MLP neurons of a small language model. Each row is named by its layer, matrix (down: output weights) and neuron, and shows model dimensions 128-223. Each number is 128 + 32 x the weight over its row's rms, rounded and kept within 0 to 255.
A block is one neuron, or neurons of one layer that tend to fire together. After each block is what it responds to, as a language model described it from the Wikipedia text at the highest values.

L4.down278 [110 114  98 135 121 131  95 128 109 148 116  63 181 157 176 153 121 100 189 114 136 197 120 115 169 226 182 125 169 167 105 137  92 101  50 129 115 142 141 201  80 107 124  89 102 113  97 111 105  99 115 162 142 113 157 194  86 103 138  93  71 139 102 112 141 142  88  88 142 178  71 166 102 174 124 188 133 101 122  96 147 134 185 134 105 138 148 136 102 132 137  64 186 118 139 152]
L4.down659 [105 111 171  88 153 155  90 134 118  73  91 138 135 113 143 171 145 136 171 133 106 141 114 154 123 181 144 167 134 126 105 123 126 151 155 123 144  91 171 117 113 126 151 210 195 132 108 167 188 134  99 154 126  80  93 125  72  79 108  95  96 126  21 126 123 130 135 134  99 108 125 156 157 131 112 100 101 156 129  99  97 116  92 121 110 172 144 111 151  86 176 100 129 111 128 128]
L4.down701 [104 131 107  80 154 159 179 143 159  95 152 116 155 139 167 120 139 148 118 111 133 140  84 115 148  95  83 108 140 110  98 137 150  58 135 162 149 112 154 146 148  80 109 185 103 130 146  88 132  86 127  86 180 161 146 153  91 130  88 101 144 121 199 120 164  36 133 165  91  85 102 128  92 175 109 110 136 196  91 156 172  72  94 125 187 117 154 142 191 126 108  93 116 130 120 100]
L4.down762 [157 164 130 128 151 154 162 121 133 104 114 102 209 137 104  71 143 137 153 171 122 157 170 155 202 168 170  90 172 143 164 143 171 157 192 103 175 135 138 144 159 193 137 134 128 107 149  81 140 146 135 157 102 160 134 134  86 118 107 115 156 100 154 166 120 122 136 157 124 131 137 116 128 130 147 119  77 145 113 138 110 173 110 162 143 155 167 144 122 125 129  93 130 192  67 109]
L4.down778 [149  99 193 118 143 152 153  95 148 103 133  52 124 153 114 109 112  55  34 112 111 110 166 146  56  88 129  81  91 156 107  68 156 153 109 121 156 173 109  98 169 129 181 159 164 133 111 131 130 150 110 143 119 142  90 125 149 179 137 120 125 108 120 180 185 115  67 168 106 181 125 131 197 124 119 100 125 133 113 102  97 146  62 106 172 109 118 140  85  83 109 115  97 115 130 163]
L4.down779 [108 135 101 146 112 192 138 156 136 227 119 141 128 124 167  63 106  93 100 143 142 167 166 128 147 123 132 165 132 148 182 163 219 193 149 107 128 108 157 125 140 166 131 110 154 118 137 142 127 126 146 139 144 131 132  93 111 151 138 102 224  80 146  85 157 100 166  93 124 136 115 166 191 154 114  99  94 114 120 188 159 169 159 107 124 135 168 100 137  97 190 106 150 164 104 134]
L4.down831 [132 114 175 147  49  88 163 166 128  92 145 116 137 108 151 143  90 168 111 108 115  64 134 133  99 123 113 169 168 136 205 141 107 147 112 100 112 170 118 168 165  94  77 107 107  85 153 170 166 108  86 151  96 165 126  90 142 143 141 143 156 116 124 131 129  45 164 195 112  91  49 130 125  78 135 100 130 109 187 195 116 130 155 126 136  83 135 143 164 164 139 112 121 140 104 150]
L4.down909 [111  96 152 128  95 127 117 119 168 165 181 138 121 144 149  90 108  98  77 115  87 113 128 138 157  45 125 134 141 105 178 117 177 127 154 109 103 166 157 107 144 106 194 159 135 113 115  75 159 128 100 139 135 110 163 135  88 139 165 147 154  93  75 126 121 111 119 156 129 159 142 151 142 103 126 163 164  74 144 144 154  90 122  84 163 140  58 180  85  83 130 139  99 124 146 149]
Word-internal pieces and compound hyphens that continue a word begun by the previous token, e.g. cl-ust-er, so-ul-mate, built-in, genre-defining.

L12.down625 [161 158  96  60 133 146 184  70  98 134 150 147 141 117 126 124 147  93 119 126  74  94 104  74 162  91 176  71 188  84 123 100 137 140 123  75 135 164  77 189 117 171 139  94 114 157 138 129 157 121  89 155 125 105 146 128 112  90 159 149 117  77  74 155 143 155 119 101  71  66 152 182 134  81  96 160 118 139 153 162  84 131 137 139 145 167 120 123 138 152 168 123 136 112  87  98]
Short word-piece tokens in the middle of split words, often foreign or rare names like Po-d-četrtek, Po-w-ązki, nickel–ca-d-mium.

L12.down599 [ 87 100 152 136 124 169 119 120 189 136  96 144 157 140 193 150 149  71  80  95 106 179 152 188 131 143 110 156  79  78  81 207 171 106 133 190  97 124  95 156 143 116 134 143 155 154  77 152 146 102 141 161  99 124 144 115 117  91 111 122 163 104 131  80 148 105 187  92 126 103 136 191  96 140  80 122 149  40 162 103 102 162 168  98 133 142 154 128 123 132 143 125  98 113  78  82]
Hyphens inside compound words (real-life, close-up, fee-paying, custom-made) and inner word-piece fragments of split words (Dem-oc-rat, rehab-ili-tation).

L4.down277 [ 86 131 135 170 114  97 119 103  97 123 122 118 161 118 222 124 188 136 156 125 175  94 196 163 208 133 138 145 155 189 115 129 111 142 161  96 127 117 126  97  81 127 194 159  85 100 118 153 120 138 155 189 152 134 134 134 179 107 132 142 137 128 100 145 154 143 162 109 159  66  56 143 104 125 146 148  95 183 203 181 121 165 134 110 156 161 116 128  83 116 159 165 109 177 116 144]
L4.down356 [133  99 122 153  98 100 141 132  98 131 167 127  91 134 125 105 113 128 114 160 190 119 133 133  85 127 177  76  79 150 115  96 201  94 162 120 150 116 130 157 178 167 103 132  72  86 178 120  81 145 153 154 161 153 124 106 160  95 171 155 151  87 143 125 143  98 118  94  99 192 157 102 125 133 177 159 108 116 166 107 183 125  79 111 108 145 147 125 166 129 123 174 134 125 202 126]
L4.down597 [161  73  63 153 118 135  97 168 129 140 147 144 137 180 162 179 128 125  65 141  88 139 155 143 157 110  96 131 159 143 173 108  34 153 142 156 111 165 109 103  89 176 106 125 133 181 165 163 121 121 103 118 126  97 130 108  66 155 133 135  84 179 132 164 118 139 194 135 157 131  96  90  98  99 132 150 192 161 165 146 100 131 166  98 125 113 129 116 144 120 140 132 140 154 136 189]
L4.down703 [113 143  85  97  94 130 131 149 194 114 118 126 183 128  88 148  92 115 120 163 126 118 120  87 148 108 130 129 158 112 143 114 146  95 168 126 153  74 186 143 153 166 151 143  85 195  79 125 148 121 159  99  99 141 144 114 101 111 154 105 105 101  51 104 136  87 104 113  75 164  91 141 152 159  53 173 183 190 121 108 137  69 106  52 131 196 145 104  92 125 111 148 127 120 128 135]
L4.down799 [121 139  66 182 137 145 121 139 166 136 137 130 130  90 142  81 220 117 141 119 138 131 102 154 109 114 159 155 141 172 102 100  92 108 209  81 195 151 106 152 155 114 184 156  99 100 132  72 122 141 165 126 153 120 116 139 103  62 103 159 161  96 129 123 143 142 156 121  82 158 100 146 124  49 121 133 125 169 133 185 126 143 124  98 108 130 128 116 130  94  95  69 127 153 102  89]
L4.down834 [141 139 177 122  76 134 115 100 124 171  47 160 117 129  56 113 165 124 170 108 148 157 217 135 101 122 117 175 116 119 135 152 116 145  91  81 161 155 123 163 145 153 137  43 100  57 168 158 133 138 130 130 123 107 151 149  84 131 101 204 169  60  97 105 110 148 156 128 143 209 135 120  99 116 119 122  77 132 181  99 157 143 115 102 154 108 171 124 156 123  62 112 142 127 150  91]
L4.down929 [107 119  57 182 151 170 175 160 118  72 120 137 182 203 147 132 107 164 108 202 110 130 119 123 124 158 131  62 107 123  97  68 116 183  47 165 143  92  98 112 159 117 135 134 124 153 181 135 161  88 103 151 104 126 127 104 122 109 119 130  82 188 134 108 108 144 159 152 121 115 168 126 107  76 100 110 168 141 110 120  99 126 106 129  95 200 123  92 100 101 158 168 134  98  76  67]
L4.down1006 [149 140 121 137 143 146 158 111 136 156 175  84  71  74 103  91 138 200 122 148 179 140 150  88 141  87 103 159 143 100 113 120 143 132 145 164 127  70 156 166 113 159 145 129 116 192 160  79 151 158 142  38 131 142 140  95 127 144 163 117 191 134 125 160 158 128  82 126  86 117 102 138 124 149 134 153 115 142 133 159 122 115 123 190 121 139 112 124 123  94 126 121 124 145 126 133]
Short word-piece tokens containing "t" (t, at, et, it) inside split words and names, such as Vir-t-ual, let-t-uce, rock-et, bo-t.

L5.down109 [169  88 139 140 141 129 104  83  83 157  49 151 147 135 164 185 182 105 160 146 186 103 134 135 144  99 145 141 122 121 104 171  44 106 166  83 116 105 134 123 196  95  86 168 107 126 137 141 142 110 129 148 126 131 169  87 137 120 129 123 130 157  33 134 131 135 215 129 203 130  84 133 116 136 102 123  88 159  75 115 135 174  78 102 117 154  73  82 136 140 106 153 134 106 114 149]
L5.down315 [111 142 162 138 136 131  98 148  80 208 151 130 133 120 118 113 131 142 122 112 161 139 181  32 150 159 136 163 160  92 123 129 115 157 156 135 117 116  97  61 155  77  86 143  96 128 180  76 133  86 131 152 120 151 102 153 195 158 179 167 135  87 149 148 130  98 145 111 142 150 114 138 111 107 109 196 128 101 122  94 160 121 127 100 138 149 134 195 146 119 112 136 116 129  78 124]
L5.down332 [131 143 141 140 123 159 128 142 114 149  69  85  94 143 139 140  67 151 134  84 144 135 127 153 120 137 146 129 135  96 133 146 130  99 145 102 151 105 177 139 121 108 113  89 120 164 140 125  94  88  72 136 166 114 166 147 109 154 117 121 109  75 106 194 143 172 146 101 143  60 170 111 121 169  96 169  76 138 133 161 125 141  92 127 123  99  92  76 182 110  76 165 122 188 117 143]
L5.down572 [120  91 148 108 163 117 126  77 173 110 136 161 180 124 152 131 101  89 186 164 132 151 153  77 139 212 134 118  73 161 123  61 177 145 145 104 142 135 145 116 113  93  97 130 145 115 187  81 110  97 138 157 135 180 118 146  80 146 109 142 114  79  47 131 148 116 211 135 125 150 128 150 107  82  77 130 105 120 115 131  67 187 150 135 104 175  92 106 157 130 103 179 123 121 131 137]
L5.down622 [119 111 110 155 116 159 112 186 110 142 121  99 126 136 154 105 143 108 139 109  91 128 121 149 191 161  93 132 121  81 139 106 115 113 121 133  78 156 158 146  76 139 132 158 122 124  79 113 179 136  87 113 148 134  98 136 210 187 177  89 142 141 117  92 113 159 108 142 125 115 141  92  91 150 167 154 109 156 146 105 117 158 126 138 116 142 105  82 160 105 137 131 142 119 114 167]
L5.down624 [173  89 177 150 134 145  67  98  94 183  97 201 106 154 157 131 166 100 114 107 114 170 121 140 109 129 156 143  89 158 119 182 104 183 172  87 149 157 103 112 157 131  76 179  97  95 196 147 145  88 136  81 111 142 136 135 115 148 142 135 122  95  58 112 136 127 185 156 131 135 106 124  85 135 118  98 178 146 105 139  94 150 120 127 116 161 146 149 178 178  91  73 109 143  93  92]
L5.down655 [145  90 123 163 144 137 125 112 121 108 121 121 158 160 112  75 113 139 152 122 129 150 142 174 133 168 156 132 142 154 216 123 107 190 174 119 139 115  97  94 164 160  93 110 202 195  78 116 112 110 126 128 139 108 205  92 114 113 150 138  62 127  97 184  84 164  78 148 134 161 135 108 166 165 152 138  92  86 186 147 122  60 110 175 169 147  87 127 115 198 108 166 117 130 104 136]
L5.down806 [180 120 111 179 164 119  91 119 143 132 157 142 153 110  96 195 100 149 135 110 155 171 187 108 153 154 121 129  90 112 113 109  93 118  84 141 167 174 121 144 130 148 122 117  96 167 121 133  86 109 103 102  92 128 124 169 133 117 162 110 153  90  86  65 176 168 154 128  85 118 164 164  55  97 143 147 156 211 154  91 130 166 139  70 133 134 141 126  38 104 103 109 111 168  63 167]
Single letters or short fragments opening a word split into pieces, often just after a hyphen or "(", as in heat-treated, (née), (p. 412).

L12.down473 [159 140 111 142 101 124 129 165 143 141 176 105 116 160 108 135  88 168  79 135 142 147 158 143 135 175 133 130 111  84 136  88 129  94 101 118  96 118 121 137 157 127 145 193 158  59 120 110 181 141  64 176 163 118 111  71 150 145 110 103 120 135 108 112  99  86 156 141  77  85 138 126  89 118 103  94 121 117  72  88 173 137 125 148 199 128 146 124 221 138 147 117 116 107 140  99]
Middle pieces of words split into several tokens, where the ending is predictable, such as mer-chan-t, compl-et-ion, Em-ira-tes, intelli-gen-ce; also fixed phrases like "1 out of 4".

L5.down87 [111 123 123 116 159  95 163 151 152 134 148 106 101  93 161 168 158 123 144 127 130 105  90 117  57 163 150  31  74 187 152 155  65 148 133  85  99 161 219 129 142 176 117  95 126 139 172 151 114 177 161 140 150  88 144 138 100 113 126 141  67 160 128 114  88  95 152 151 114 102 110  59 121 152 114 105  86 153 130  79 154 163  92 121 156 123  79  19 108 136  94 147 108 173 152 124]
L5.down400 [142  81 113 130  81 174 111 189  81 106  85 106 181 153 141 119 113 119 186 121 139 135 109 100 110 160 136  85 114 170 179 174  59 169 114 162 128 145 127 170  84  72 130 169 187 106  72  85 169  94 143 152 125 118  98 118 150 179 111 150 115 136  86  59 140 128 123 147 121 153 100 121 148 165 129 115 155 104 217 111 117 116 162 162 117  92 173 142 127  74 106 134 133  95 132 115]
L5.down431 [124 113 140 109 108 119 107 185 154  84 134 108 157 142  97 109 119 155 133 135 170  64  67 110 131 109  75  60 144 156 140 106  85 127 112 133 112 159 127 159  83 147 109 139 181 129 165  87  86  73 113 117 134 178 106 167 131 158 154 167 114 129  72 146 193  86 123 124 148 146 116 208 144 132  65 170  46 148 154 135 138  99 167 141 119 121 130 113 126 130 107 120 155 124 106 171]
L5.down456 [113 130 172 109 156 120 169 101 133 101 126 107 115 103 116 140 175  88 155  88 144 132 158 149 191 132 166 133 182 144  75 110  34  88 124 126 162 142 127 138 156 195  98 156  86 131  95 160 108 144 154  94 136 127 104 176 142 128 110 133  95 134  86 106 113 138 121 140 119 160 118 161  98 180  90 154 169 176 115 131 111  93 136 110 165  97 142 111 104 111  86 144 156 206 159  47]
L5.down528 [ 76 138 134 131  90 152 162  96 108 131  54 109 156 192 146  94 129 124 100  68 172 116 112 109 109 137 139 109 171  84 150  80  88 108 133 124  95 130 141  86 100 148 142  85 134  98  92 135 114 118 134 115 141 174 137 109 117 110 123 115  46 164 153 188 109 129 148 161 121 103 110  55 140 142 101 151 122 135  81 163 127 169 143 193  53 100  43 118  99 137 132 106 122  74  81 188]
L5.down605 [139 163 161  94 145  81 135 105 137 113 122 132 151 109 173 143 125 106 164 103 136 111 132 111 147 115 156  90 164  93 168 102  79 157 137 135 103 130  99 146 111  91 161 117  77 139 156 104 163 132 136  70 126 107 137 128 170 125 128 182  40 107  70 109 115  96 134 106 148 124  95 125  98  99 138  91 101 179 102  86 176 130 105 161 133 170  45 115 100 105 118 143 122 172 131  62]
L5.down865 [ 67  74 119 113 147 111 160 178 173  93 146 124 146 133 110 198  81  65 160 180 148 125 150  85 129  85 113  44 132 198 120 131 161 109 152  74 175 113 189 115  83 132 146 138 102 131  69 153 157 140 127 185 124 137 152 171 106 175 185 151 118  89  36 114 115 128 125 163 110 153 110 164 145 155  87 113 163 185 143  99 146 162 142 134 208 133  86  65  96  98 134  69 134 133 164 184]
L5.down885 [141 118 110 168 171  85 156 123 191 142 106 104 148 151 161  58 110 140 155 161  87 176 109 179  89 104 136 137 115 109 147 147 127 144 105 115 125 141  91 101 106 100  96  83 143 142 104  40 131  71 126 134 175 114 191 130  99 155 112 158 153  83  32 120  85 186 127 143 135 157 145 162 180 174 128 146  96  65 118 104 130 109 203 117 134 158 146 102 148 165  99  61 139 125 148 123]
Short subword pieces, most often "t", that complete a word split by the tokenizer, as in do-t, bo-t, die-t, exhaus-t, cell-o.

L4.down82 [151 175 131 122 136 154 183 124 139  41  89 130 161  79  91 116 160 149 145 127 139 146  61 137 146 107  58  81  85 147  88 184  93 106 177 146 149 100  91 111 173 168 142  90 156 151 116  97 144 154 111  85  79  59 105 112 111 178 131 111 197 118 178 104 115 116 154 165 167 150 158 134 101  91 132 148  91 111  70 146 110  96 146 115 128  80 196 109  70  85 134 156 100 166  89 133]
L4.down92 [113  98 157  91 176 169 181 158  81 106 139 125 141 112  91 106 154  87 109 128 153 112  86 114 102  95 125  92 165 154 127 114 150 161  92  99  51 118 159 131 105 139 125  81 114 118 111 179 123 119 126  74  98 156  93 108 128 149 170 105  91 156 117 192  47 118 185 185 118 155  83 127 134 136  87 120 117  95  99 120 119 149 114 115 169 159 171 121 121  97 118  94  64 207 102 140]
L4.down291 [140 135 112  71  81 168 157 188  72 154 108 139 188 100 140  99 163 121 157 121 163 145 105 140 101 126  80 176 157 127 134 105  88 142  98  98 132  69 163 141 185 133 120 172 162 136 173 106  78  84  87 163 115  84 118 123 157 124 128 194  97 120 113 162  99 118 125 115 147 151 132 150 130  77 102 168 135 153 205 133 107 130 148 124 156 136 160 127 111 194 133 163 121  80 152 152]
L4.down458 [132 168 147 178 157  93 116 149 133 111 154  58 110 192 142 140 114  80 189 203 101  77 129 113 167  86  91  67  72  98 130 140  96  98 132 144 122 166 112 168 157 139 146 149 130 115 131 146  87 127 118 103 154 108 131 176 173 108 200 131  68 102 147 128 121  99 114 190 169  14 139  77 121 166 148 195 184 133 129 133  95 103 127 100 110  64 108 129 135  96 180 161 129 102  87 125]
L4.down664 [ 82 150  86 100 138 203 115 131  81  58 211 103 113  68 128 154 101 115 152 126 156 151 108 112 112 122 108 152  95 150 135 152 164 115 114  96  93  94 174 169 183 132 124 123 182 158 167 122 164 121 150 124 161 154 128  93 138 135 128 120  42  86 136 116  83  89 113 103 115 124 163  98 132 145  56 108  69 122 141 155 126 185 172 111  93 138 174  95 155 149 114 144 136 126  89 180]
L4.down883 [105 102  92 112 103 125  73 132 139 158  94  66 180 155 170 125 122 159  74 141 153 128  94 152 117 165 138  56 103 191 157  93 132 167 110 143 112 147 162  68 119 133 116 134  94  79 109 187  90  96  80 118 105 119 188 125 153 140 117 134 122  96 123 121 136 165 126 117  92 128 131 139  74 118  55 141 120 104 156 184 198 153  94  89 147 148 140 104 170 116 170 145 133  85 101 184]
L4.down905 [ 85 142  99 156 141 108 120  65 202  70  69 102 161 124  97 104  92 117 106 170 174  91 164 109 164 145 131 137 132 113 157 104 178 122 116 146  93 148 147 144 112 152 170 137 173 121 144 133 119 127 145  59 154 128 152 108 120 131 101 146  93 170 113 110 131 124 112 118  51 155 204 140 149 136  87 112 111  97 132 195 210 132 116  91  93  99 133  99 121 100 118  76 126 108 131  98]
L4.down921 [136 112  98 166 108 170 145  65 108 147  94 106  80  79 111 135 159 171 169 138  94  97 192  91 142 143 197 166 156 106 131 173 130 161  70  86  72 101  35  85 144 136 155 140 100 126 116 111 189 108 136 121  97 142 187 142 140  97 115  64 151 121 120 166  89 133 148 117 121 177 148 137 138 177 101  97  64 124 106 151 158 171 123 151 129 119 139 192 162 116 129 162 112 124 144 157]
Short subword pieces in the middle of a word split into several tokens, e.g. ex-it, pred-omin-antly, fer-n, di-ff-usion, Cy-pr-iot.

L4.down22 [138 126 169 139 134 110 109 139 197 170 145  66  97 173 137 131 120 146 146 106 169 175 130 171 132 124 168 143 131  86 101 136 192 159 114 159 144 170 117 144  94 210 181 107  93 123 119 159 105 152 120 176 139 131 110 168 170 172 122 124 109 172 218 100  97 116  78 142 161 118 112 120  48 136 142 183 108 109 153  82 109  97  89 108 144 115 103 116 179 112  94 187 101 109  81  81]
L4.down60 [174 194  69  43 126 103 141 180 142 111 118 114 157 127 103 111 136 109 164 136 118  98 125  95 168 163 108 222 171 111 147  75  97 104 145 105 114 174 105 181 124 109  78 123 112 134  83 134 142 145 107 175 101 146 133  59 158 153  86 123 120 105 118  94 225  86  95 110 134 176 151 117 176 156 108 128 124  95 130 115 115 135 154 183  86 107 111  70 172 183  88 129 158 190  98  96]
L4.down75 [143 110 179 147 159 122 160 173 131  87 140 118 144 143 139  85 137 122 103 143 122 117 141 169  99  98 155 123  82 130 121 151 124 172 127 120 121 119  79 153 204 201 108  98 110 158 128  78 184 187 144 163 139 159 172 107 131 105  65 136  84 198 100 129  96 142  86 164 143  82 130 119 108 148 125 134  76  90 170 116  79  83 129 148 101 119 159 128  87 133 211  59 143 131 174 102]
L4.down440 [201 144 107  66 128 134 112 142 158 152 102 143 176 103 145 149 101 163 142  46 150 115 150 118 125 157 102 236 136 125  70 104  43  64 121  43 179 172 151 108 130  95  75  94 132 136 158  83 164 164  92 168 159 135 119 148 120 130 139 140  43 151 169 155  96 109 108 100 110 133  63 114 105 193 109 164 162 167 140 115 125 168 164 117 152 129  78 124 132 132  76 104 143 112 169 135]
L4.down446 [197 136 149  77 109 120 143 113 149 168 153  97 158 152 107 134 146 178 115 170 110  53 104 121 152 113  92 127 137 130  47 138 130 153 156 123 112  98 130 123 140 137  98  93  98 140 197 101 156 164  53 110  91 110 151 108 141 114 143 141 147 113 106 143  77  78 215 130 112 148 111 146 103 111  71 122 164 115 140 151 119 110 120 124  56  97 126  82 103 149  98 188 186 114  68 116]
L4.down467 [117 108  92 143 173 100 172 199  77 137  97 155 139 175 111 112 114 184 154 137 131  88  92 113 155  99  85 154 196 205 115 132 155 110 177 102 140 120 136 146 140 147 176 243 171 111  86  70  75 183 162 166  79 164 137  89 109 161 113 144 152 130 166  91 134 136 196 143 150 102 148 142 118 133 144 135  78 124 125 117 117  84  44  52 154 145 120 182 146 156 145 150 147 134 133 157]
L4.down593 [125 125 166 105  60 155 116  94 138 105 108 182  99 161  49 150 121 159 116 126 129 161 149 134 142 147 126 125 186 156 116 180 104 158 112 125  89 118 187 118 141 118 111 157  88 107 130 117  80 157 121 135 106 107 149 116  93 117 137 140 121 118 167 111 151 132 155 121 146 185 160 126 128 127 139  88 151 105 101 124 118 160 101 157  53 139 153 109 164 138 128  97 180 145 124 111]
L4.down1021 [151 122  83 145 123 116  98 198 184 128 151  97 191 132 137 126  90  86 115 138 137  95  51 138 138 167 175 101 179 104 146  83  63  46 175 152 152 155 114  89 137 124 120 150 154 113 149 162 151 159  99 150 107 167 101 112 116 103 155  92 163 113 121 161 113 100  56 123 161 165 117 142 170  79 132 136 140 133 157  88  93  86 195 155 192  95 174 104 105 131 137 104 180 162 164 118]
Short word-piece endings that finish a word split across tokens, especially -y after a consonant stem (rocky, doxy-, Betty), also -id, -on, -et, -al, and sometimes has.

L5.down62 [157  79 147 100  92 111  73 157 119 143 117 133 121  97 130  99 113  98 131 144 129 164 148 132 179  99 134 175 143 153 144 106  38 117 136 153  73  86  44 125 120 105 115 141 153 143 127 129 101 132 138 114 127  63 157 188  92 148 101  84 103 102  68 116 135 155 165  68 121 118  96 152 119  86  68 115 164 187 152 133 112 192 127 126  56 197 106 115 112 150 130 148 115 125 143  80]
L5.down93 [127 147 128 141 111 103 164 108  90 208 158 140 169 179 107 158 126 110  54 181 116 108 117 145 115  72 144 111  99 143  95  63 109 121 101 138 165 169 117 111 117 117 132 139 120 155 161 131 102 190 121 152 109 129 139 145 128 138 169 159 242 112 120 127 124 151 131 106  77 174 173 176 145 180 152 162 125 134 106 131 106 106 103  48 100 170 154 118 111 136 170  96  89 126 130 134]
L5.down120 [113 217  70 100 156 109 125 131 170 162 152 216 149 123 108  80 151 149 154 134 122 167 149 151  87 145 124  78 109 115 122 129  91 120 148 105 130 129  99 167 134  78 147  76 180 154 117 147 152 106 154 174 154 213 150 180 140 169 189 119  91 161 130 131 132 182 159 130 115  78 188 116 127 173 115 142 155 151 164 194 139 133 100 135 148 102 140 116 147  84 127 130 185 144 123 128]
L5.down358 [149  99 185  88 152 150 152  68 149 128 145 147 174 110 118 116 126  96 146  76 171 169 142 139  79 150 147 143 149 155 132 143 123 139  81  81 145 157 116 128 150 115 145 136 169 115  86 152 150 170  52 170  71 113  95 147 101  87 126 129  89 118 123 133 166 142 158  86 113 115 115 107  28  82 127 167 114 141 145 140 159 164  72  84 157 148 132 117 109 119 105  72 130 109 139 143]
L5.down464 [126 133 121 128 128 126  74  52 153 166 117 155 126 123 163 105 123 171 166 189 109 139 122  95 130 130 110 109 149 181 158 127 138 122 145 137 132 140 146 165 105 104 187 127  60 119  95 152 133 141 145 112 205 144 110 212 127 136 150 145  91 159 107  86 177 131 143 150 163 153 105 159 160 123 186 131 156 126 130 177 119 134 146 171 148 140 107  48 137 171 113 165 108  88 202  88]
L5.down573 [127 101 169  96 153 166 159 137 150 156 166 134  95 157 114 118 128 143 129 133  97 151 146 121 122   0  98 167 123  73 121 187 118 172  80 153  94  73 155 139  56 155 164 127 153 127 127 147 124 140 126 118 135  92 140  84  64 139 108 101 176 113 135 138 161 170 116 127 194 130  95 229 144  99 137  95 144 165  84 118 167 151  93  93 100 175 140 112 147  93 117 107 147 180 153 138]
L5.down615 [198 172 173 136 164  83 115 165 125 143 178 131 153 122 144 106 127 138 141 150 167 152  46 149 136 100 170 185 113 162 141 164 111 103  92 127 106 140 168 154 192  97 179 147  91 116 109 130 173 145 123 116 136 107 133 122  70 177 151 155 116 197 166 140 132 159 115 159  74 134 116 128 138 117 144 178  88 141 191 140  94 141 144 102  98 161 114 119 113 116 110 135 155 153 117 144]
L5.down718 [124 106 128 147 117 141  86 199 112 169 196 113 185 121 145 123 132 110 187 121  84 141 145 122 162 121 164 156 138 100  83 137 114 108 179 127 110 197  74 169 132 125  99 113 143 139 170 168 118 177  94 112 172 139 137 187  44 130 146 146  98 141 120 117 110 158 216 106  98 157 168 143 168 109 134 135 123 123  68 139 161 170 152 122 116 154 115  83 135 126 157 132  98 146 126 125]
Common nouns right after "the" that refer back to an entity already named in the passage, such as the town, the company, the album, the site.

L5.down83 [133  96 143 127 184 149 118 127 170 109 167  91 132 136 140 133 132 141 143 128 118 183 106  93 129 145 106 132  75 116 105 156 137 103 145 107  64  95 158 132 107 158 117 101  91 164 100  49 114 141 102 139  98 142 127 110 138 146 177 134 121 138  94 122 127 120  80 183  89 114 159 133 200 123 129 159 156  94 140 131  94 194 128 130  99  84 162 161 172  91 118 113 125 127 142 121]
L5.down279 [105 149 156 129 115 151  89 131 137 119 156 126 107 137 101 133 129  81 103  74 154 123  54 170 128 146 206 180 141 147  85 142 143 119 168 110 100 121  88  98 162 131 144 134 160  76 197 131 131 145  83  83 171 127 139 110 116 151 152 203 135  89  95  99 129 102  95 179 233 112 114 149 115 115 102 106 136  68 113 132 116 149 175 131 106 129 147  71 166 180 187 124  54 106 164  58]
L5.down496 [113 161 167 147 144  88 155 169 108 102 128 139 113 156 167 118 109 124  87  88 125 132  90 100 134 151  84 124 158 129 161 111 166 175 119 140 149  52 126  87 129 107 165 166 125 148  94 125 129 127 125  61 142 137 124 112 109 122 127 132 177 112  35  96 107 198 183 121 100 177  75 185 129 137 131 124 145  43 184 146 140 154 204 145  96 154 153 130 136  80 154  92 117 141 124  89]
L5.down552 [173 124  86 176 132 113 100 135 164 118 160 119 131 131 148 127  99 106 196 122 114 136  75 148 105  99 104  74  77 151 153 170  79  86 116 137 116 124  75 102 157 131  96 145 171 114  79 140 145  94 154 172 123 165 129  54 142 118 112 132 132 135  42 112 152 131 137 129 170 116 128 162 139  89  94 144 136 118  87 148 159 182 150 131 123 100 133 130 155 116 113 140  60 151 205 126]
L5.down687 [123 104 163 138 125 105 121 117 102 139 113 172 159 139 105 147 136  80  75  91 129 129 151 174  91 120 139  34 122 200 101 164 138  78 129  84  97 109 125 113 200 117 142 143  48  86  99 149 130 132 147 144 104 127  96  88  65 157  91 164 135 155 107  94  89 122 101  78  73 108 117 177 109 140  90 125 135 151 209 166 117 155 115 154 179 155  72 130 115 130 183 113 145 164 118 119]
L5.down945 [125 177  99 150  92 177 124 169 138  90 117 103  82 178 126 158 132 172 135 162 129 108 143  94 163 137 137 157 200 114 139 140 178  74 136 150 148 151  96 166 105 129 127 137 118  91  64 135  84 121 102 111 100 149  52 102  91 126 145 137  85 137 185 180 105 133 200 127 160 169 149 134 154 125 129 142  97 142 105 160 197 110  70 173 118  82  65 162 164  66 129 103 159 183 139 186]
L5.down973 [164 140 153 131 197 137 160 112  65 107 103 175  74 117 141 120 169 146 184  94 140  82 150  98 149 184 148 133  96 122 136 134 134 107 148 148  90 148 121 106 129 133 120 151 136 114 155 123 173 141 113 123 156 127 140 220  96 199  84 124 159 121 137 117  72 167 129 106 102 109  94  94 150 136 109 125 126  55 134 172 122 102 140  97 125 101 142 159 155 102 170 112  73 174 127 131]
L5.down1017 [150 118 179  86 104 114 180 130  90 169 167  84  99 151 111 160 143 179 107 141 116 108  78 149 106 123 101 143  75 132 118 177 137 124 125 121 128  81  67  75 132 138 133 138 147  24 179  96 157 157 168  80 111 148 103 117 139  84 135 157 133 135 135 148 118 103 143 136 145 184 188 109  99 124 131 115 119 112  96 128 108  88  89  97 132 173 200 125  72 152 173 143 109  87 177 147]
Short subword pieces that finish or carry on a word split into fragments, often after a hyphen or capital, e.g. H-ol-m, pl-y-wood, democrac-y.